From a checkpoint of a small transformer trained on Wikipedia.
Architecture: rotary positions, biases, tied embeddings, normalized queries and keys.
MLP neurons of a small language model. Each row is named by its layer, matrix (gate and up: input weights) and neuron, and shows model dimensions 48-111. Each number is 128 + 32 x the weight over its row's rms, rounded and kept within 0 to 255. A neuron's up and down rows have the sign that makes its largest values positive.
A block is one neuron, or neurons of one layer that tend to fire together. Before each block is what it responds to, as a language model described it from the Wikipedia text at the highest values.

Description: Short opening pieces of longer words split into subword tokens, like Al in Although/Also after a paragraph break, dis in dissatisfaction, al in algorithms.
L8.gate608 [122 112 139 135  94 128 126 108 122 168 168 113  97 103 138 153 179 131 129 123 176 148 101 136 153 154  55 144 150 122 116 144 107 113 120 113 134  94 195  74 163 108 109 181 125 172 121 172 118 180 125 166 112 192 155 101 100  60 112  93 121 156 150 112]
L8.up608 [170 104 128  53 140 105 108 175 112 116 166 154  95 124 101 149 124 115  83 161  38 145 120 156  71 108 148  92 125 147 142 123 154 106 138 125 165 108 123 106 118 128 113 164 188 117  97 174 133 159 152 160 107 179 147 131 157  87  97 104 101 122 148  96]
L8.gate646 [112  72 164 122 136 107 105  82  53 138 106 149  65 136  99 117 101 100 140 105 137 110 107 120 157  68 120 140 146 117 101 185 141  92  97 107 101 131 154 139 121 202  83 135 101 136 135  94 102 153 181 145  55 119 128 142 122 141  95 170  96 123  88  83]
L8.up646 [ 99 175 105  33 118 136 118 139 141  84 132 155 110  89 126  83  98  89 112 129 130  92 133 113 114 100 101 129 121 139  98 124 192  95 142 153 172 177 194  75  98 131  82 150 178 125 166 140 126 111 139 166 115  81 192 150 108 146 146 107  96 101  98  71]

Description: Newlines ending a "- Field: value" line in Wikipedia infoboxes (Succeeded by, Resting place, Allegiance), plus closing == heading marks; weaker on mid-name word pieces.
L8.gate215 [ 49 114 154 127 121 158 127 129 106 150 103 137 155  63 145 131 119 145 113 139 116  81  97 125 176 124 117 104 166 137 105 142 176 119 120 140 126 116 121  97  67  89  89 180 116 124  81 157 150  84 111 114 136 108  84 115 135 187 105 146 118 179 147 130]
L8.up215 [156 112 146 141  83  83  88 118 121 128 151 186 144 174  75  79 112 220  72  88 136  93  92 104 110 159 113 163 112 125 178 169 143 107  59  76 124 175 128  79 186 106 118 151 126 104 154 136 121 133 147 167 149 108 113  98 140  93  99 137  72 153 161 119]
L8.gate300 [130 108  52  95 121  91 145 121  87 107  86 140 109  79 114 130 146 103 156 147 104 125  99  87 106 106  54 110  75 176 142 108 134 104 139 105  99  79 169 144  81  51 119 171 130 134 171 106  87 133  65 145 141 166 126  79 137 137  90 138 113  99 120  99]
L8.up300 [121 123 125 124 110 132 154 184  96 116 151 152 148 128 117 169 126 127  96 158 127  94 101 143 141 170 131 153 127  61 133 184 114 113 125 152 117 111 104  94 158 124 121 106 107  89 121 127 136 138 155  87 153 159 207 122 155 189 116 141 122 103 151 197]

Description: First subword piece of a split word, mostly "Al"/"al" in tables and lists (Alternate, Albums, Non-album), also ins(isted), dr(ainage), prot(est).
L9.gate24 [171  97 139 133 123 134  89 153 147 124 113 174 115  94  81 124 106 139 163 139 122  85 114 101 117 111 154 118 135 119  56 108 136 145 158  83 144 169  58 106 119 105 116 156 156 138 129 107 131 125 116  87  95 142 177  54 155  77  72 128  88 158 182 113]
L9.up24 [148 147 102 134 205 150  87 128  66 151 131 116  79 100 141 134 174 168 166 118 169  84 137 101 130 101 175 153 135 194 147 190 159 138 100 147 106 143 170 147  83 178 149 136  83 103 152  83  94 119 125 132 137 130 159 148 191 140 122 131  84 147 183 123]
L9.gate74 [151  93  94 141 156 113 174  95 174  80 118 145 111  92 127 154  98  82 199 163 159 112 142  68 111  67 164 100 166  93 104  71 151 149 147  48 174 121 148 142 177 115 128 110 123 132 124 132 143 132 200  84  52 151 162 145 105 176 149  55  99  93 169 111]
L9.up74 [ 83  96 132 123 130 144 156 164 113 119  68 114 120 116 154  85 131 118 110 165 125 133 168 120  72 139 151 128 101 146 146  77 161 140 151 120 175 153 168  70 192 117  93 109 125 117 118 235 145 178  84  74  92  75  72 124 119 107 129 135  81  87  86  83]
L9.gate162 [112 121  91 137  78 118 142 141 141  74  79 122  85 121 134 154 140 103  77 149 102 153 180  59 135  87  92 130 111 106 100 119  83 111 116 177 144 125 104 153 168 154  79 165 134 149 125 107 115 114 133 134  84 123 185 147 143 133  66 105 115 120 101  32]
L9.up162 [151 140 126 134 122 171 156 133  92 105 194 128 142 116  85 170 157  69 115 112  96 175 131 129 121  76  74  88 184  76  79  67 186 145  92 142 132 102 159 158 112 116 154 154 103 141 120 138  31 101 117 141  81 118 156 147 129 139 215 163 102 126  92 111]
L9.gate216 [113 164 119 185 120 145 109 118  99  79 161 210 106 149 115 115 134  91 115 211 187 119 121 120 133 143  94 168 133 188 161 114 128 100 101 118 158  86 141  84 104  93  89 123 181 131 158 114  66 154 140 108 133 123 140 145 125 108  77 102 128 120 137  80]
L9.up216 [128 130 116 148 123 140 126 137 150 128 141 143 138 151 182 181 145 103 118 128 112 113 138  62 170  86 107 154 169 135 164 106 168  86  96 125 151 106 125  96 173 151 135 115 105 123 146 157 131 104  90 166  92 114 155 111 132 127 138 100 157 113 153 134]
L9.gate281 [121 128 172 125 133  99  95  77 118 123 124 168  70 134 160 155  85  93 123  53 138 122  95 113 171 184 188 115 136 194  97 121 153 132 175 107 169 114 121  74 148 143 148 208  90 159 105 148  98 118 150 125 124 206 119 189 141 162 105 122  79 143 146 112]
L9.up281 [128  76 190  67 112 139 106 142 110 134  99 132 103  81 149  97 157 106  77 152 141  80 189  54 111  70  97 156  87 105  75 104 138 105 151 134 125 185 145 131 222 161  96 107  98 163 127 210  86 134 116 149 137 131 131  90  80 105  79 146  77 110 139 121]
L9.gate355 [174 123 110 151 130 118 125  78 119 126 156 115 152 118 183 176 212  97 132 100 185 109  99 161 124 104 113 159 146 120  94 147  93 109 119 112  97  80 119 162 121 167  92 107 139  97 141  92 128  95 125 148  86 109 168 101 183 139 100 116 110 117 133 134]
L9.up355 [112  95 154 171 123 173 136 190 138  97 162 157  86 125 168 129 160 108 154 116 144 143 125 126 142 124  91 140 136 100 171 142 150 103  98 131 132  65 139 150  86 111 122 106  92 136 171  90 182 155 132 187  69 136 164  79 118 174 147 167 144 174 118 118]
L9.gate732 [149 157 103 164 143 180 108  86 143 132 159 140  70 108  69  85 159  70 159  93 108 154 186 110 149 117 166 173  59 145 118 145 144 137 194 138 159 175 122 128 130 110  71 153 114 142 135 168  51 207 110 110 156 160 117 106 119 102  98 128  94 101 138  58]
L9.up732 [162 173 128  96 122 111 166 143 126  99 145 165 144 168  81 164 167 130 178 138 140 105 162 169 125  97 149 145 144  86 138 135 107 190 154 129 121  55  63 143 160 149 151 126  89  55  77  87 118 137  72 169 190  74  76 141 161 121 157 132 166  94 123 156]
L9.gate749 [114 149 180 136 102 109 194  61 100 118 122 157 158 175  83 141 106 157 121 181  89 170 148 132 124 122 123 186 137 109 120 122 125 114 129 132 115 122 156  88 127 157 158 138 186  57 119 151 129 218 108 115 120 158 150 145  89 120 147  78  96 123 177 152]
L9.up749 [ 77  92 171 104 116  98 187 175  86 126 175 127  92  92 134 137 177  83 152 129 118 207 196 106  82 113 133 127 114  46 169 122 124 105  89 111  85 138  98 115 132 117 126 108 128 142  75 110 170 164  74 105 128  81  97 154  90 100 131 142 138  92 141 103]

Description: Modal verbs, infinitive "to" and "not" placed right before a bare verb, as in would be, could explain, failed to regain.
L8.gate326 [141  77 150 115 126 130 172  81 113 162 146 105 166 126 134 100 136  89 168 119 180 201 118 110 118 139 117 138 217 135  87 122 160 146 179  98 151 117 122 157 169  66 146 113 149 113 208 173 112 125  96  96 133 108 151 106 191 130 144 112 101 149 106 169]
L8.up326 [131 130 108 158 151 115 104 103  92 134 148 139 132 114 150 157 121 122 154 106 148 189  95 113 158 155 116 120 157 160 101 119 128 129 142 184 171 109 116 125 158 119 118 148 132 101 136 112 162  80 160 112 155 134 169 132  56 172 160 123 117 160 144 140]
L8.gate575 [191 113 134 180  48 148 118 165 146 141 129 117  92 171 138 233 104 146 142  23 204 168 119 157  77 118 106 144 140 127 172 144 193 189 116 173 136 119 131 136 123  91  94 167 162 137 173 146 122 144 119 139 137 157 135 109  78 132  95  77  88  94 119 110]
L8.up575 [100 135 108 183 151 154 154  89 162 154 176 150 117  69  80  88 203 128 158 103 118 160 152 144 117 157  75 161 134 159 165 159 101 141 185  69  83 166 117 173 203  88 154 153 108 127 155  77 143 158 152 146 176 112 175  88 137 124 169 169  69 209 121 165]

Description: First subword piece of a word split into fragments, often l/al right after a hyphen or open parenthesis: Non-'al'bum, ('al'ong, ('l'ater.
L5.gate149 [ 83 117 171 135 150 140 105 153 105 127  87 118 132 102  60 141 112 103  38 129 105 170 109 165 147 131 124 125 141 161 149 108 141 124 118 138 161 115 179  84 140 118  84 165 147 142 183 128  90 143 140 121  99 112 197  50 133  89 133 116  98 163 218  80]
L5.up149 [114 102  91 144 125 120  98 136  70 115 160 121 145 113 138 175 130 102 111 120 177 125 145 160  87 136 140  94  96 103  79 105 129 141 135 118 169 159 159 148 131 132 136 217 128 164 113 171 161 108 160 124 112 145 114 128 106 132 176 150  67 119 181 123]
L5.gate230 [171 109 136  69  87 107 155  84  84 136 143  81  88 104 113  65  93  66 138 152 134 125 130 147  78 143 110 135 136 137  95 122 136 124 171  70 139 155 144 162 141 124 102 117  57 186 155 105 156  89  98 142 122 108 177 142 147 132 138  78 147 183  82 116]
L5.up230 [117 116 137 110  89 137  87 154  74 141 115 112 139 121 121 128 147 140 164 117 120 200 116 164 141  73 136 126  67 172 173 126 157 169 147  83 182 177 113 129 130 123 137 100 152 132 156 166 131 121 122 120  87  81 175  97 107 133 144 171 103 137  94 123]
L5.gate646 [176 138 121 125 147 108 113  78 140 126 115 121 142 151 109 161 148 151 170 142 111 103 167 103 142 124 110 139 136 143  69 157 132 135 136 120  77 114 103 167 153  99 164 193 124  83 130 133 152 100 119 114  38 187 127 162 126  87 132 123 108 123 159  94]
L5.up646 [150 173 137  73  99 134 110 102 148  95 174 153  86 191 125 193 144 147 137 100  88 134 118  66 192 151 131 155 114 182 127 124 208 150 115  50 153 173 121  49 110 138  92 105 110 119 108 141 158 105  70 122  77 165 121 130 117 100 186 187 138 115 128 137]
L5.gate743 [164 148  79 196  85 164  98 182 114 131 172  66 101 107 161 152 154 109 103 125  98  84 135 148  92 135 147 166 104 151 160 160 131  73  62  72 124 102 163 148 133 132  62 129 170 126 197 185 105  78 149 135  90 152 190  69 131 177 101 122  93 102 145 113]
L5.up743 [166 143 119 126 143 152  96 142 170 121 148 104 121  93  88 153 133  95 139 119 101 104  99 104 120 108  72 112  70 133 121 121 111 119 103 160 144 155 120 144 171 121 103 173 109 109 139  84  69 171 133  97 130 178  66 129 215 107 103 121 102 124 154 119]

Description: Mostly the word "to" after a verb or noun (resigned to, According to, helping him to), plus mid-word pieces like "and" in Gandhi and "at" in eat.
L5.gate105 [164 122 107 131 136 129 200 135 103 126 107 131 155  90 140 189 136 107 117 161 195 166 125 147  87 157 145  59 151 126 119 129 136 128 118 154 167 230  88 194 117 161 102 130 119 150 185 202 146 149 125  80 149  87 112 139 139 127 101 110 140 125 123 116]
L5.up105 [132 183  83 129 118 159 139  97  72  88 128 124 127 119 104 166 135 137  64 122  90 147 163 113 115  91 141  93  51 153  84 141 146 140 159 100 123  75  53 167 130  98 101 144  81 133 139 130 176 143  64 117 121 108 112 120 107 114 118  89 152  84 120 103]
L5.gate185 [108 131 147  95 137 147 149 146 113 118 117 118  88 175 167  66 132 155 127  85 154 134 116 160 140 182 120  88 116 130  74  63  88  80 157 136 149 145 156  83  96 158 118 142 106 119 184 183 138  95 112 155 148  84 141 140 150 182 114 121 170 113 191 145]
L5.up185 [142 135 102 132  96 111 138 113 125 110 106 132 125 115 165  93 149 117 140 148 158 118 169 102  43 121 156  93 152  88 121 123 111 138 117  86 156 110  62 190 151 167 145 122 115 129 131 125 186 185  88  55 114  72 136 103 136 100 117 121 135 123 118 156]
L5.gate344 [130 119 131 182 117 118 160 128 128  84 136 109  67 115 141 133 152 196 183 166 137  95 125 137 121 138 134 107  74 109 111  92 131 166  91 114 149 113  93 182 137 108 135 116 145 155 200 149 173 138 115 112 124  85 145 154 166 104 103 106 134 152 170  67]
L5.up344 [101 153 107 158 141 215 116 134  91 111 152 129 113 130  64 140 112 161  87 175 145 137  66 129 131 218 183 126  98 139  93 130  78 152 109 116 147 142  97 139 146 124 211  98 139 142 128 105  99 149  93 124 165 129 128 154 113 192 180 100 173 188  99  94]
L5.gate719 [184  90 131 130 134 139 171 115 104 174 156 150 166 131 136 111 152 114  64 131  80 132 141 125  67  90  43 154 119 127 126 105  95 136  81 133 138 179 132 118  72 104  89 145 128 124 142 191 128 118 111 136 111 105 167 146 145 125  99 112 133 116 157  70]
L5.up719 [171 146 111  74  50 167  91 173 149 129 102  93 155 132 128 151 112 127 151 140 165 172  82 155  85 121 183  81 115  89 101 150 138 121 141 123 123 147  60 119 186 139 178 113 114 157  72 131 160 142 140 103 142 117 132 104 131 138 145 161 167 188 136 124]

Description: First sub-word piece of a split word, often a name starting with capital V, e.g. V in Vida, Västra, VimpelCom, Vancouver.
L5.gate96 [117 117 149 151 145 118  90 174 143 138 106 112 144 113 155 178 142  39 109 130  99  80 126  88 131 111 123 182 146  97 138 110 162 102 148 136 157 151  87 141 107 107  97 138  72 112  77 135 187 123 107 116 119 191  84 115 154 150  80 144 115 151 110 132]
L5.up96 [201 200  72 113 102 146 133 109 138 115 103 142 123 173 129 177  68 134 141  90  73 125 105 113 144 114  82 158  57 100 168 209 117 145 146 117 112 145 179 118 112 171  99  98 126 137  98 144 198 155 145 177 125 128 138 143  68 142 148 124 124 129 102 162]
L5.gate274 [161 135 157 132  79 112 100 163 108 132  59 133 128 178  62 132 143 145 136 127 160  75 121 138  90 112 103 137 106 158 173  38 118 109 107  83 111 101 197 133 121 115 114 175 128 131 151 182 158 119 172 167 101 127 139 139 143 162 109  97  98 165 163 119]
L5.up274 [180 133 160 157 147 178 115 146  63 122 131 110  94  79  86 111 175 132 127  87  94 104  93 147 116 180 132 138  96 131 175 151 103 167  65 118 133  63 176  76 112 132 143 109 100  98 153 154 108  87 144 158  85 134 130 150 154 197  98 105 174 135 117 107]
L5.gate560 [140 129 127 158 154  93  74 145 142 152  55  80 106 142 121  96 118 132 110  59 125 169 128 144 131  98 155  94 188  94 123 107 181 166 112 117 133 108 149  88 134 159 116  99  78 145 147 109 144 145  71 134 141 156 129 136 129 150 136 115  86  86 164  89]
L5.up560 [143  89 132 105 125 122 122  92 164  93 123  97  95 149 167 130 156 198 115 147 108 123 134 116 126 140 156 123 183 111 156 119 152 131 177  94 100 148 156 146  92 135 148 115 190  97 113 168 169  87 159  89 133 148 216 124 137 116 123 114 155 129 173 176]
L5.gate767 [148 125 117 127 150 105  56  99 165 116 151 133 116 171 113  98 142 115 139 156 123 101 123  94 124  74 152 132  16 200 123 134 121 172 149 127 129 135 139 130  78 144 173 149 127 152  95 130 170 165 113 166 118 137 116 122 146 112 110  95 103 135 163 117]
L5.up767 [ 87  98 149 105 166 130  72 109 199 131 100 101  63 139 130 121 158 114 197  82 139 172 163 153 142 177 127 107 108 146 155 165 158  75 142 163  60 129 167 112 138  36 176 119 140  87 177 153 115 123  84 147 209 152 188 173 134  60 107  77 126 143 152 146]

Description: Function words opening a clause or complement after a name or noun, mainly "to" (asks Baldev to, wait for Tib to), modals (he could, would), hyphens inside double-barrelled surnames (Plummer-Leitch).
L9.gate23 [165 105 208 138 134 132  85 137 113 138 127 172 106 123  69  78 182 119 141 174 120 135 129 110  88 136  97 134 175 101 119 135  73 150 115 154 155 138 103 125  60 179  88 104 117 169 204 173 173 110 157 100 114 164 104 193 115 134 151 122 155 121 200 117]
L9.up23 [162 118 128 175 129 151 148  88  97 131 147  82  88  83 146 133 104  91 148 123 160 102 177 107 143 121 143 119 148  98 165 112 106 162 130  92 166 100  83 174  90 166 189  78 149 145 183 148 103 104 116 150  78 105  84  89 171 105  91  99 188 103 115 145]
L9.gate72 [154 149  96 171 124 134 168 112 104 124  86 111 199 110 204 141 129  93 148 162 120 108 139 129  31  76  73 126  70 127 138  97 135 127 134 124 162 111 127 176 107  67 135 140 153 151 199 127 155  72 124  63 151 164 146 146 124 153 163  68 153  57 140  95]
L9.up72 [128 136 106 154 112 107 100  94 138  99 205 169 176  76 126  82 112 134  78 101 144 125  47 168 143 120  95 140 119 161  99 171  98 121  80 141 134 119  99 161 144 157 105 111 127 130 146 131 106 128  60 152 125 132 132 126 121 161 174 134 150 171 113 134]
L9.gate79 [184  89 146 163 101 140 140 127 124 111 155  90  84 106 100  83 113 115 154 203 181 150 141 155  64 135 140 127 170 105 119 135 122 108 108 118 171 117 165 138 132 114 172 159 138 106 201 126 116  53 122 117  99 154  80 125 131 108 137 105 109 140 146 147]
L9.up79 [133  87  68 155 126 123 174 166 149 102 166  91 102 159 169 160 138  94 134 141 183 124 103 124 103  60 129 137 122  78 149 125 140 175 106 107 144 100 132  96 132  94 121 119 151 159 182 141 108 124 119 152 100 114  97  85 124 100  91  99 115 127 141 158]
L9.gate101 [125 153  97 163 119 188 164 115 150 132 148 103 158 103 152 150 127 123 109 137 133 154 124 100 107 163 129  91 123 129 113 151 136 161 141 126 147 127 111  99 152 120 137  74 135  58 155 124  89  73 170 183  85 133  66 167 176 124 139 129 166 123  94 157]
L9.up101 [141 115 116 165 123  80 104 113 161 119 120 154  96 117 146 187 139 130 210 147 134 110 121 156 147 176 147 107 200 105 139 156  73 132 124 174 163  85  72 116 118 164 186 120 131  72 215 148 113  77 158 120 129 118 125 170 111  80 127  84 152 173 139 152]
L9.gate265 [149  66 170 158 109 103 167 142 106  76 131 152 176 121  90 167 136 137 107 134 152 135 176 164  88 115 158 144 138 132 124 115  79 102  88 144 115 111 132  96 114 103 117 201 146 133 192 153 169 105  71 124 138 168 116 106 108  78 110 121 146 155 168  86]
L9.up265 [123  98 146 122  29 149 120 166 167 194 134 133 123 110 146  90 130 148 136  95 183 105 155 102 120 107  64 151 173  95 180 162  76 141 135 131 146 156 126 109 148 130 138  74 115 110 181 129 120  99 127  98 167 112 141  87 136 135 111 126 141  97 198 113]
L9.gate343 [224  94  94 148 111 138 169 179 110 136 145 164 130  74 121 125 164 117 175 167  59 157 155 154 108 139 112  98 129  80 141 115 183  70 176 111 144  92 131 113 140 193 163 139 156  78 161 164  74 127 163 140 138 117 122  90 175 120 127 115 129 152 169 131]
L9.up343 [145  73 128 136  93 195 147 110 125  93 150  79 121  86 219 113 174 192 136 131 150 141 158 171 144 156 111 152  89 163 136 140 131  65 129  87 176 131 147 142 167 131  66  91 114 134 142 178 142 127 125 166  99 133 108 130 138 163 163 103 107 165 186 147]
L9.gate441 [135  97 104 110  95 116 136 136 130 118 164 133 113 131  99  50 126 169 188 177 177 157  97 109 124 172 159  73 110 129 119 143 138  94 166 146 114 115 145  73 125 165 140 127 183 132 180 197 116 148 175 104 110 106 159 121 199 108 179 119  76 121 156 174]
L9.up441 [124 130 121 132 115 160  46 124 183 160 201 109 124  72 115 133 164 157 129 169 109 123 178 115 101 136 148 126  55 159 155 157 138 171  97 165 152 125 125 108 112  63 152  83 114  95 101 143 155 128 131 144 153  97 160 137 123 113 146 139 136 183 123 132]
L9.gate734 [161  16 108 206 175 173 137  88  70  96 122  99  89 150  94  70 160 123 141 195 149 143 155 141 131 151 122 123 162 145 133 135 119 127 139 127 150  92 168 121 136 139 156 107 131 121 223 137 105 162 120 176 134  82 128 196 128 150 133  84 106 193 173  72]
L9.up734 [114  88 110 110 121 111 107 143 184 186 153 125 105 167  78 147 116 140 186 130  54 160  56 182 128 109 172  87 120 127 162 161 105 180 117 147  46  97  48 155 136 114 144  91 100 147 110 116 122 118 174 120  83 176 152 105 167 110 123 162 153 131 129  76]